{"num_hidden_layers": 26, "hidden_size": 256, "num_attention_heads": 2, "num_key_value_heads": 2, "head_dim": 128, "intermediate_size": 1024, "vocab_size": 512, "hidden_act": "tanh_gelu", "norm": "layernorm", "norm_place": "pre", "norm_eps": 1e-05, "positions": "learned", "qk_norm": false, "attn_scale": 0.0884, "bias": "all", "tie_word_embeddings": true, "parallel_block": false, "init": "normal", "init_std_qkv": 0.0312, "init_std_o": 0.00433, "init_std_up": 0.0312, "init_std_down": 0.00433, "optimizer": "muon_variant", "learning_rate": 0.00898, "lr_mult_qkv": 0.4, "lr_mult_o": 2.0, "lr_mult_up": 0.85, "beta1": 0.95, "lr_head": 0.00654, "warmup_steps": 200, "schedule": "wsd", "decay_fraction": 0.527, "decay_shape": "linear", "final_lr_fraction": 0.0, "batch_tokens": [16384, 32768, 65536], "max_seq_len": 256, "doc_mask": true, "z_loss": 1e-05, "train_tokens": 416000000, "max_steps": 11674, "dataset": "wikipedia_en"}
MLP neurons of a small language model. Each row is named by its layer, matrix (up: input weights; down: output weights) and neuron, and shows model dimensions 0-127. Each number is 128 + 32 x the weight over its row's rms, rounded and kept within 0 to 255. Numbers have three digits each.
A block is one neuron, or neurons of one layer that tend to fire together. Before each block is what it responds to, as a language model described it from the Wikipedia text at the highest values.

Responds to: The word "of" after a noun, as in place of birth, one of, University of, plus endings of nationality adjectives such as French and Swedish.
L9.up274:127181136079139124136159132108145061142066157221170176150093153133126133118070148133175071157129191145156122167201116137079119086127111142191131093125096148077115068133096187120162126106102161157114120120138086149146082189046128158149148113188126141119114193145137153120133124139127117147109133088097156157156085119146150097100143100167094168091115161205159165104078131146083119146151
L9.down274:074131106209142108119070095134134108116152183175152067180096116122089134112157151192137141098161164113100093128163141179143153073169149118162081100108121111103128136149111103171135213149127159101131152132069113131082155186082115155173115145118093115153135106105076126191137135163107115124081179053176137149167106127134100119121102113141115184130120142178120127116099118193084136134125
L9.up334:111143108171129120146072102178147117131149133122161146108162143160183130181148076054143124172101149116105086066095089136122097181129159165139154156120088097115226105111160118107087113120112091113110106093221118118169135116131100136120123125109197114120133142091156118156162124072170104131067160120122068084148122119172148090132180108163110104094106170162111148117075142109093080157091
L9.down334:086079138129066108161110141157104120124159109149148172118123115130153174109171138140121085160106167044172155149099076098065135145153113111150103099111153048194172128137208103158102163134094132139103142115175126115144134104111114118132120148119129165065159102150130117190105173109108122125099180131158145086151119140177147096089095219173154144102166148125139123139137120116104116156137
L9.up754:118139134107097098139124067141097125154102109143102145159114084157087152153132124213112189131076155117110123124087187139167067122132209072149126168080145133082169153167146092103110102110120106169096114134191143194076184069089132153121094043117109133138123072106107111133163190139115123167126094085159116140157129114104122160131125177131172139116121166108051080129162099142138121081188
L9.down754:072113096121060104144129127125177167096091129123126158158164153086127198164175041168167164151130122163147154118173093117162073138123180164107180150085133150102159128090141155105157153157159089110128164158170120102137103101105140130133073106097134116119060102086144105153176188126101123065128138090101101136110118095116145101118150164074076116092110115082102179131164167092083167096094
L9.up1006:091144137079130057065137077157130136137124164143108135102206148150060137107129068137075120128070153097126079106165101145171143154124066114115152123148093078125122124092146113107130110149114118116097128108152114149185120102182130180152168167096116109084101175109143101166197149098140113147159166124135138171047209218077119180102121132142155122097160161139047121155151137144134173122098
L9.down1006:114163131101119138111095141160166116084151145126110102146108177131134173089156112107143136101104164103126132131122105129113141135123206169112166162168154135129154118109097122081109182156127134124114132107119107145117138165121184175135118116110129116119126164053137119155124118100121096120172179090138134136080103100169162100122120235118063206149130139107065116146143099149040175077114

Responds to: Middle word-piece tokens inside common words that are oddly split into several pieces, e.g. th-re-e, De-ce-mber, th-ou-sand; also "of" after "one".
L16.up246:120146126136095088158130039171115134079079117116161113159100135132132110145084140155143139105154131135151117149118163115085123142168179140126091104130144114098110160188119128091138117099083114166102157130164150174067084097170109104116130125106182111073100149118130122125128207088153187184139123132102180150127058096184108127142136181095092053048130136160105103102163200080163132155110
L16.down246:134136072111139185093146180151146090131090113111155187134140119189189074153179092176131143097141175143099109113135149105165108141161107129153058144085099100182103144117140161141167138114090107128123119113124150138099108157172102088077146156151136113127064096104139085122193107136152108140140132070146106167162096113119117133112124163141135126197172117071143160203066085102118127116145
L16.up385:093178148120060138160146116175131119175087124164063126116155092132173115119120121109150066172062143144122074141154153106159148152164131048139132187113122168176153157142110152173124100159096155130125136084179069117149167140119110096114192200071145129182120137121100097123120027109152139148098069150068142114144123093108147160166137138139128186129103103049165134146128136123173104135134
L16.down385:105131086112097163186170143139097082124102065175175172132144129081095082110105149125095128137114146170134138132087155081153116188076091084099193166151122135101075113166119090118108128057135164085081077159147139080151177181180115132087098114144161175048121133107113149108113089130121105040139104118105105083076130123182141177117132142149124124130193112176163180140131184164148073114155
L16.up506:128173136097111086141125099193140130095120088158176121142151108155144123108111119107103150140054109132149111170141120109167105156198168108142117100088129130155126149132170079101108137117090142073112161153145087168125115142178164115117135131087163119109114121129077110099079178064078102140087132159047125078082133145149111095137162096139127168087109181071099122169086175104179194213103
L16.down506:152109046068095135160128146146144119108133141150125111065147154128128161143143089122137101140103148175109140128075199076116108104090195164190096184164117129137121165141147152120172116107113074107107203073083065231054084132146120091115114119169098116094109093109115133105106081157128127134112082177089110143145125123183115128139197110144129162091133096117167112141143116101132147162187
L16.up577:101155184160046110103161147159078115170108082091095124135159156109120190109197151115064105153145083154170151178142147137122127156117077171115139120165140118133115108123157127112164115111152149118115112082157126124123151141167139135071152118111186225121066080185181127116089134080122123115131103097152167085116083138148135125087170108093155116126101113122121122115156182137127113138086
L16.down577:087132140141091105185152144162092138084112169125096140149130151161141113101127111145194134159144099171176070090123141130102080110172112187111140095131104068172100118149152098140142115108092150060141102087162173133126148153130069093184126117158124143094093041124098117114148119159096124095151105134117119067095060151109134156151129091138060135102130142099128162200061156116116098114151

Responds to: Second or middle pieces of common words split into odd fragments, such as ou in w-ou-ld, st in st-ars/st-ory, en in Wom-en.
L23.up987:179131140157130146146162115108101133111184140178085109167142146096154118091135146172045115131043119139139085076119118133109194199105135165126086114145093143139154155083097105124124142204100119122087067129154092102096138124163145160120140118190149130162200117091129146078084144143120126114127122141111229152099155139139185158095129105099096095122113171113163172165091122098118126057125
L23.down987:068159129093161098130115132135160149149133103160189126100101062129099123166111167085214134182176129179172170088124126134136106075138099115160111098140179117111143152139181129151062112095130104140075171112120164143105116134155127117148120113047135083125094123122170149129099113048158144015107140142101163105141120093130133179147205129138155149147107089182075159165178149080064172141178

Responds to: Short mid-word fragments right after a word's opening piece, chiefly the l in inc-l-uded, conc-l-udes, inf-l-uenced, also red-u-ce, ac-qu-ired.
L16.up45:110125143134086156172094126102077114177162073186144086096079110177185174138104121153123150141061118084144143167093145157174159102151129095161105121119132144118134147120160125140164132183082091138141107143119150122171109145157128165099107190112086088107149107101151161153133137119093124082164117062091098142072169106131132138060096128081220146124120083148166144143115150094139110066167
L16.down45:096115143151135172115135121164121133135108075122124124143126157133111115129121115117132102124089145129142198046101192152120140199089117179148114129179139069095193168166160106128178095107188133104048143105136131124073168178148188213155085107105143106126155097160104151100138164162094084087139189118129128095140096146160109082150120158114153086174135099115160117132159133166151117076121
L16.up267:156101154133137129153166123137119171151171119126173166110154127216087118059104134133130094073061147135120180131127087142162100127174094177113138157091102104078111143160152143077098125160115178151110122153139214118165157110181106098177073193090128066148140118133038137100165064155127101126067147120091087182129152171138149179118127115091143114181155135159140130103097177131097127137135
L16.down267:102042142180169175130084116074164165190163149106076121179112111100169157139192161177080100161086122127123064129169152144072141174095209091150070140141126150159073100117125138091145072094147121067131150148043143119096117099155098148101148112136167088162118091091125136135053122162084150086087133173089126103171149162141153169139082104190102159132143111100157155096157121138105071105143
L16.up617:084118138132164077186165142170118140126116134120121166173091111200157131156143111076151160115144126226151130128147127128123184121131092136124210097095107166112084135159142115094166123114137058186109161091173210122108145084134128167121106151126126149139125159132123144128190060114139109170180111114094101104073107146112205112074133090073073100079157158114116115117169147077105094154137
L16.down617:146159122149133170127126176125116147136141094144133187160067100142102080179051093097142157114154181099139097101142147087141109144110100134155152102145052151171108092165114139121175139129064145114117194110112107169133071153123148150125128052126218106176212134096119074108122162135090114119075116121076134117108145122161165143115099107088125154094086106116121146100159161113114167134129
L16.up761:122125087198106114157118159149098158125089131139118135154046132098122123138163090096199156142136138117103167154155180131112123117156148153104135214075168084173067163161130116109130116146153110153119132114184163125083133140110182142177147121127111130130159138105160157135098137137202138108153096055176097130141096163063094101075126116096132128165116093098144095088124075131097132130111
L16.down761:127164090054093127085135166114178110156165116105097135139110140140197082199107195145089113126099116131145088150142127107174103116125110096173157197125117131114110165113181169105140154109079112159199127075124134124158105146113058088156131120126118146167123149125133124114132156094107127145114133110155129096161154091133099170154196127094115110149091134193097133153142172164090131143144

Responds to: Fires on the word that opens a new clause, usually a subject pronoun after a period or the relative after "wh": He, which, who, it.
L9.up420:165172109182095134116072150165122098166125094157149130155138145123099092113154098107076145082059038114153180187159124105149048174176098189164144107128175106105129087127146205131172124064154142091079128120121161155201141152148106108153150181090178170069160147148140122171095148102127111131116146116116155106173105156108111095126131049149125163096127104185125114141094140168148125137110
L9.down420:161081118179100134094200139173149156143120095111138068100150117156103112125185122149159188084200130110137159174130128114098119099123146117212144096121137111180141129153190164103131187097139145106140184131152175109127057105129085088100097155089054122129167081145119101169165111126101089121061141073040142117155168134095137166087152139175130119137172156140131131122206155126101153107124
L9.up568:115187069114076129098133110102115143112130136178126111080154077131125114174058110138127140095066112121172119139152115170149148116182071085112105107165149074136132125179125105097142095107140132151093146123148184121154150121098123118141197147102148140061080153133145103128161138122110081094102163165127156159187100140128120144143181096133166218145133130133111150100173103178132094115110
L9.down568:136080165081119133136186169111126133137127052121098095139117120143098124125143168184128117134166135169114125133115189147115105102128114187154165155150092218135109179131159157096060148101120130117072125117142166104167145152186106201129120138140052151169145153159147154165105127117136128111135097130134110179082151131125149071126110183132107105105136160171107117173138070147138121142070
L9.up833:116057123146147093115102100099098160141140169126112104105159117138077126060104120123141177175099082127131089116103158120218145101132128130161174081122129173103146147209151102146100063116176119183090132134133086160138117149152178145145151116162132122099119122141084086192090092069142142156154146081104141221144132105152146138140106182137046207132188087110126138122172168168101153141147
L9.down833:144153099123184181142111103116089117128111126171114123130119089141189130158099131168152090131136165123095117153135095111095155193150153104096061190141129155148140098135084136159069160155181127106170124170124188136066132130128105086159181108125130113168111085160136140109134145087129123081167091184164096099116119124148074130113128179107116153099109113143085097112054101165106122209043
L9.up873:110147132101153076162046125169102153112123084126142101190126105162064146177167148156106112069163131101129146121182166143136195091108125195139097157131151162115148127119147228098137092132159141161172174101157184177152124108155105110096104092109127122118122165158112123158139129070139072122103137152077121133100142101199177127129124107155094144069112105122098151123176108132128120078106
L9.down873:133056133091106094163183104147090123114124129160080095093128085123145106113087081051060092190087123109123078179138091094164124153092086090129141121122114078159101129183147086196091114157081143119125115121153191121104196124089154120173132117116076160187088106116188123174111166127145119131148145068136130160126148131124112162106108155146137073118126185127105108126129093154089126174138

Responds to: Final word-piece tokens that complete a split word (turnou-t, st-ill, alread-y, Subsequent-ly, -78k-g), plus cell-ending pipes after table numbers.
L9.up433:153180186124117108123146129115157096102137161109115142171127142138157101147136167130103108123129086092058097078114148177086158121149106107091198074157131081175159170144152112105148110087126120116197133087097147128112093169138131068074165151079114133162160098117114176111106223098130172125143109165103129165147089066098167132129139109082085125108129139075121117123212160129055094162139
L9.down433:160175106128113135101151145169119061121096148141140097150099128064133117061059086128163120062154136122183139202159090086138103103135094102121118015138125141120176100165153119123155166099147142125087101134161110141121158149174086154101206162137078179167125210092099119133143112151159101118113200130125134114119105130112138165111140181099157145142121118135097058150151146126143109126114
L9.up494:140196121128166081153120097142078161137085179124191126147149122084125119114077082104132114070137043181094130125095165155076210076174160162094135112115157194086183115102119162149104144129177143138168122113105147124128122165155143105102101156165158160121174157166094154142109178103132121123101084111185193115161129193122123144137138228103120115222089111157132111094170160136145136104114
L9.down494:103138174103099149149109128133113121151173099134112141174103186037136137079160145089120103102119112113114171140117148138051198050122174129112118095151207176120132150142113137109119162064141093094147151129093104102157133099183123107090165157152120158035195097145035106131148158134140150137135161170151143143117129091209204182084142110118147140105095138101131117137145126142093127022157
L9.up648:128103091151110063110176181129130099102120099151107135155097169096149076138165091138090093083106090118137130076161212171145155139099103181125150065132210100162123179092096165088182072079096143175105145094112120129057096202153168155094086114190089133104149088096170093162113171100116149062100139108164092148117128103093144171156111113152104187074130136130142126121122161166107159125122
L9.down648:109190102158103177122143147111159129016128189111179145037115147096169113154066123107131121110132109142099156114160076179101108128179133181093101137154192104152134142115135121185157169132184168043077131137126067147140141142060138057164141106096117138081112153110119181144175111142078183112132184137128122133103170144124120119140130098126139130107154150195122143115136132138120143115142
L9.up920:099089121104168113116170102118097139105160214128084120131110165166122167224117101128095115166117113127127128101103115188137136142173145108168122154201146160118133148079101205099176139146149144103112096070114175095108143157164062140102138143135102087200111183108159120126104169128166166073105100112099110119079097164143163170107169159124148077118108140130057134123178159115125107156109
L9.down920:172174122098072120078067118090132110145130146168104154102105090165095081120160117090159128110132117118123104114185160117129166119127109095127131066156121086093094151119126139131117114156158138147120108085108133121143168102122147107131120142076166192148085176110146211189175141199216078119132130151111167089110142158090149141120052102129112118098154191139117113158193130157140153161141

Responds to: Function words right after a noun that open a modifying clause or phrase, mainly relative that/which ("a term that", "which helps"), also in, the, 's.
L23.up886:184232109133130073104131180108130129120087155194133134112115165105175113138165096096130122063086146073108053127128134186139157123182117116166113146103110133107066152165125163039120121133130107115110094107133127085079099092141128171110138127133174122145133178122145111167112131099132088048115192146097142127132147143103109117139119149104164158174116113136065136149136083120057120142143
L23.down886:131056205154064126097095101145113164144066090151097142120134169112114168104152101087116078166134156095125164129085123098146131155139111143099090131137146136067100129071102111190091093119147112188154141140180152160162105123100123191135115089077171120108131128131114163077125146115109098131147054132169133142099148094097167182072127122124103063136141178106112124147129130181096140122179

Responds to: Fires on the piece that finishes a word (discus-s, us-ing, Feder-al, again-st) and on prepositions like of, in, with after nouns or directions.
L23.up729:092153119111145160140158130150143203122146132157103137083138129105133103089097124146093139125088173090096083186194105111115136088140144111084161133097096149125127121143115135137101085120080106107118116119123098070149167047189072151201123115157094130123119127154150081182121128177110137169118116120130100114079160155124095089085119115131198171137112096108089160103147137133136089149127
L23.down729:134079153179182091124123136108164157156190125169136094126099151098143123161136126113146099087103093175146140090059128119105075157092183109135110072137169152123093107133085130066147080131133087137142115152157151149141071173136055147142160166131145118133155120136135128090122095097127102131156088150115109088104090101152196148172124132060143133167131141095192151116157112134145205161106

Responds to: Pipe separators in Wikipedia tables, mostly right after a number cell (scores, votes, rounds), plus colons in times like 2:57 and "of" in titles.
L23.up88:173130074115114091139176142130099114143119145184145157086099202172148116114151097117103145211128160145162111111069109114150167151055129080198056129207130144145175175150084059139116152155100122146111062137099092141105154145119140096132128144058139150093104116108160107128110158142120055116134133107093143152122113154127146141099192123120162134190129144134085090053140152136084111161119
L23.down88:108172103092165166126141190103072154188164083132104130110061128072164143083168115142071101100105178132110098116119191100109150104107169065083165150139148143144155137111145157106142137139150124087111184129176119131104136121095108131147164124125117038143115101147160158102143139155095128190139072072141094109175105115121128090128181130167136102133105072174153150111107217099125167130154

Responds to: Tokens that begin a new clause and point to a subject, usually word-final pieces like "y" in they, "ich" in which, "o" in who, "t" in It, "ir" in their, plus "and".
L23.up666:146103123121170102111167125139126153172079125158127150166115136144142181103069162096100160133151144131131101172143072125123124158152085117113164079090048104137127160115134147091165162062116126147129123181169135110078114083163126110137149176092206200084113123140143147153110059118166120109086113197131133105114192080093169132112086121154096143143148151131104095169140088126077102118192
L23.down666:087115126110110093096146101092142124146113151159151179163107079095135146107115071061154147099106195167115207106105116111152124157122098123094104126180131200132131085168106186116072064094144104158183123108103141152111150144178071080050134105127126121044125127122204124121142169104178113095084145100110113145129097078105132127108152143098065146135086122134091116132129137113084118153128

Responds to: The word of (sometimes in, from) inside titles and names of institutions or places, as in President of, Woman's Club of, City of.
L16.up10:108122094136092126126134082186093135174059106160137134167111113083159120157106087116101138115143166094073138137164142139184121129077117124216150084151096167106158124181164102217180166203169085124146074098125131157086138147060124103139179117088120134155113141150162120129145136171179049145118127138089127137178087132115139102141131166162167150143095158134110071115096138156097084104050
L16.down10:118169143048105118172101139092076207148167099120074155114104122124152157125132128161129136093208124111093132145078149122115150171133126117049176118125106159073100187130095117161100121149137187095135135087075129169066174121136152130158134119147116135164145118147102070141104200118137093117153096192146129164099117188126073141091154146084192137146114096134133074151120131133106139125097
L16.up627:175121098111097155180137125222092108155096124078107172100125164093133145085097117136128158070097194096108121203128113168120056133135094085115186114109113153124116114079154092160152133130156158188091153097113090151152131106127127050201126215144120135127103146186091150138128092139159129129178142141105099153093143108093136146107059181108132088180158169099083088131047152131102127101148
L16.down627:069207170112157115175097125131084137117117083125100129144123131125118117072104140163127117132131147122136142102148081157103136190135170175168135174111148172139127128119100131096094086202157074110113116067151099097135163053084117165177115110172126138209114120120126146098139145122049166137107184116122147126070153064081131113087137182125157133115126153155168116106139210130196099127129
L16.up712:153102137119118169177182104149100142093108164156091207176120149119159101125205137051140103142122153139096151206134104128126115087124188127130148176141121104132100148074125127126100124202092128093091123162078090128124110098075113141157178136090145120133186170160141115130105143139105157150151116087159095149147079146234180146072089104143143100127114159131126160079146126092099154148074
L16.down712:092118178148086034085072094113150134177089179202105113064066151136087137120131105175208166131102150082089103104088117154153134140137106090110126094162104089159111091198158171169170151060080111113116148115105181119163171102114134125138078114178114130173094081139092150186115140168110062096177147142090162108145140150134105126087153178135124157132125135146069173099141108118154131131132
L16.up1011:082178164119141092131123129159111164107175057170095123135114108132147189175152057054192135113106131088125071136087198114136072167122118113117147106118107139125166128129132137151099084152095112115100138097115183190138153134126148127174146085153110122157125140173144148112069174165091104152117160125118115136174133122112169136113157117112133120133180130116195136103147082121162109091110
L16.down1011:128156141093130143170112088128108155120089165130178130134205097110112149140119103175111112081165105042090158139086081120113135074106126096202157146135141124140165153133138147149155132100197134198089116116083129076181094138092165166140092152064142104106187136165142124137179128107089190150183173130128132106085139104152133137127155113115098136164134127163062081082157098140153117115149

Responds to: Subject pronouns and relative words opening a new clause, referring back to a prior noun, e.g. It (often split I+t), He, which.
L16.up20:122136115103144145181136126161107106163149092136091120154143109062188119172135129092150134085123107120151138091098145133137088185162185154152099080078163154032080107115187162131116160128198107116130082101089140149139103067173121116128130140133168114140133097145134135145109134128214143172142127161092130182143115143132202139127084160107168104136105153093132070157109061148061100170087
L16.down20:085116064199098111148148147149158128159161130139103069132175145145097177108169084060134184115125099084162153123093140101144110083132122149123092122117140130105105136144123058117111165102091164110158133140185131118116096102162160145143161162150107090097129184094176070163079136176135158210167140123150131137116162165063154159076066166139112165133093143123141082150091045137105127122118
L16.up170:168138119089135096112091135144101101137037136159102094162067146137153126141121116112167140156151131200108129148095166121169144133183095129135138129067125182160118122118192190107162143057108148085132161166139140125094133113152129148190113128073170156143138095135123108130124139098120129093141167118088143134154143083145136121131064093102115086169105106189143094083079141107137139130102
L16.down170:141117086163107140165193148134092112197150134122129138123109061180149167129140076108146127138111087114142094185132111201168147144162166154117115073178137140108055121149118178118126111157087113123154146073058143143145112121076128114105156080113149110147049153063123126070142130125138111126129092127067091155083099111143178071089169160130155122083152119161133117100159134131139156164110
L16.up830:088132107163141134163055033157186126138099118094073123140147161140085108138152070130132118079108108145171184104153162141187157118163145174107153155098138153136093146123145186147142052152131145137144130137153116139146138138165094118130105205057174169117111133089133169183097169093105117099167173140130112179149166124131124150114115153130142120092146103150157113147151130108157130085132
L16.down830:124067074083135101117075146099121131107114137171084116156120113116150135188151168138108096159106097101117058112057075159151141147088153099143086132138152084118108113158209099125133109141135113157071122077198133079092101085164169157127133080120120108073111138181172133088129110112114151124148154136133136101166089111140108129128121044149134100117092119139077176128127065116100099135110
L16.up858:187161182127106128136164133127173177206098092185122129121120109127094085161147126169076083105145114149124116133065140131100157104136158102152068106102131166146040121087139197121087137160095096156094097191175157102116146113111120146127082129058182130126129122086133121131117196083148091108117130114160135150166185102138129166093104058107060138128138174117214114135116132111084082076140
L16.down858:126042146181137135198074127095113154117145141172128106099106087142136057123133105109154111104172149138186140173092083158087104092149145129174113118052102169124125135113155200113092091028159086109077148143145170111114125097140175155167136166082136156130165136154129111111156143111147087112150143157069135143076103122069152114132152136138086127143136184136121195158120135065103134104133

Responds to: Word-internal pieces right after a short split-off prefix ending in c, w or t, as in inc-it-e, acc-id-ent, w-ell.
L9.up430:093148095158154058187134099153106166110102151129130130077115101181142099088169141099169087088134176118147116123135094141158148137124187174117150131186146142148120084099115119142164083132110109107088053100151139215126126118161092124057146188090130086133223102136056131131050112113188165148101093129100070187109129169110071132100120188110097161118137167090114113106139125139170092118172
L9.down430:124082112070143127102183153149080097113062125165075187136105114135115091131124149066153181158130129154082137074123136091131187158140084066169119176115159105133133168141103180181074127160153105117092172125084078077132121149149197083153088114158194103158165128121133140123176157090135135123089126102182136093142131116098094144158090135101147176131055129168176151146109126124101144150096
L9.up736:092106181142129077119120109139124189166082127107181168092066169140093147154113082088134092195073083144140149154124150099134168078137126111088087156116189148089070070108125161100132141116130127105107125183120107153125147085133118099090130175100146169086146145153098166134085145081123115113075137155115120107163115105117167142142137151120136088090085177086109119172091195078111199100102
L9.down736:055107138114064140146148097133136166161141125132108159102125126151101124098117174169092143140182170120152128171058161144177115117179081124116133130190139098180194098161120151097096112090120151133131095113130177096094125131176135148149116086105060079133151109065147186069157118088088135110153087115070061179111096144187118136159100140116097180133123149112152108172138101147120152156068
L9.up915:124137137144083138116123135140111118116103130125122108141163120152096151105135159117158120131092104099130119130134164101137138124133139121129170127134156080131114075100114130102146150137077145137120120096114233118139192102198113128164117076076165071107141149116110149113175122112127134074088146175049185215189124146159128132082147155096126167128167163092185148105139122115113110109165
L9.down915:089142171160074147160150103168138141148182123150057103100179139094134108127075066071149121117166096092102089012070159144153151119177133097198078117159105132119077092140155100103123158155125136099156135121166198108109115131120170174143197150106140119105170135150170117153094098149185108157101153170120107139099151130100146150128075183131163146104117155166114084153095142067132152114172
L9.up998:148135162076118183186097161165095134073121121154062112117125097093150088109183082162157138102120197115158123058098126135127134099124104143164111136072117155142147107090120154125133183176113122140056179039087082169102091140122110060081127145144162119041100135144117110116156101110168137169165149173141078118131211151122159075153123110078199136111109105129154116146116178145084106113137
L9.down998:179100097152116121128149170110173090129145136118094143194121127198136140097116148173119123119109123127101050200106124141186150177111092135114114067127075108111140071076157117117121120157098043163116073137181098135163112149178079196134096125138150110152104121105118116160186122160075141068095123084096062132142105139079098121127108133147119131173127187096086100171134129151141106194139

Responds to: Second word piece after a short split-off start, mostly wh+ich and th+is, plus relative or complementizer "that", also S+ain+t, Lat+v+ia.
L9.up109:199185116126146120105144112127149133106121158168158170167116108183150117127133064114154154119180133149117122139132133141089136087158125107165200145121122142139196158137159159144142117125113168105056162142137157106067146098123074074143157147096175107198114124139080114153139093090087128093187150140097095213132131153056071163134159071149123168089121104105150190180133168100139127221141
L9.down109:128142120127086150098173205131133156189099099130119158148149099173127149087121114154140164127134144076110102152063139149095159177112068134098046194169120136177126155096143137158097118122166121147117112169049174127086092186079176110110101135126104109139128175099124087078090099103083141163145149134125105074099063131155087157128126103164147186105107104184139145074148127126097185143082
L9.up310:182106180105110107119060153135163124138150159160170157120164139126146121148125166171140086084107148102151105166026120151127165090202158104119136152119117194091109175103117146136132150149149104111146086179134144174129166101148127149137067133146152164108101163103064169153105100069129137122121153104145113108056117141129125125132191177050099169140161143135084084117086168079142094182139
L9.down310:175175130148188138117111169153146101164167088108160146100130082128124153119113095115071168107103160151113100121115132169186126151153129116134118174144150108191139164154197120129146090073119076138141127152155123092099152119139085119114135089107101129152107122117170111157131133148143136145106142181137113183087167095106088109146141105104131086119165188090123137111125095169104039214119
L9.up461:102150163093098139144119106161160123149134124186149094090195149143143108104110073106089184119124114158111086173143114130118144084166122144175167111148094124133153202117178181121122174164113121121145198080178122166096139107112104091113088113143121113071170142124182082147151107096119115101097088108074149159148028048163191148083121147123079108117131171081142097155134132128160195180153
L9.down461:088135170102086162126066145095096105156116177123093065139128117081138136151110151073157140107051178128095172179086128120165143146144140126137099070185084148158126125124126139092126166116120098149164113110125140088143144147122157114096129093103106128101105097137190116169110181118178123163127117150127086110110171100127127125078118080142127072091082142089177155163079170137156123106158
L9.up776:160144092063101141109132164165145122129096161215125136125136123034136145120138064100139134086129131136158106135109105161090107090125115108162133141135118096096103188057194074100167164164157128160083156115139111157094130133089133103140150114133144054105172165133158090117118127101147089149131088138085062103153181136193105141138138151179081184121139156178069085142158115199135166132143
L9.down776:123158094097099170088104123145092127139103146138157131157099150123163157165091109132111173153088129191121101096184128163160074161093144146113126070129087103172113103135151091146126106171097090157188142132090118176150113167098122168110161116116146122125150164052127095177160121127104100117176046173179119154117103167129136155075102106104109102069094168082194106122101080106093122160126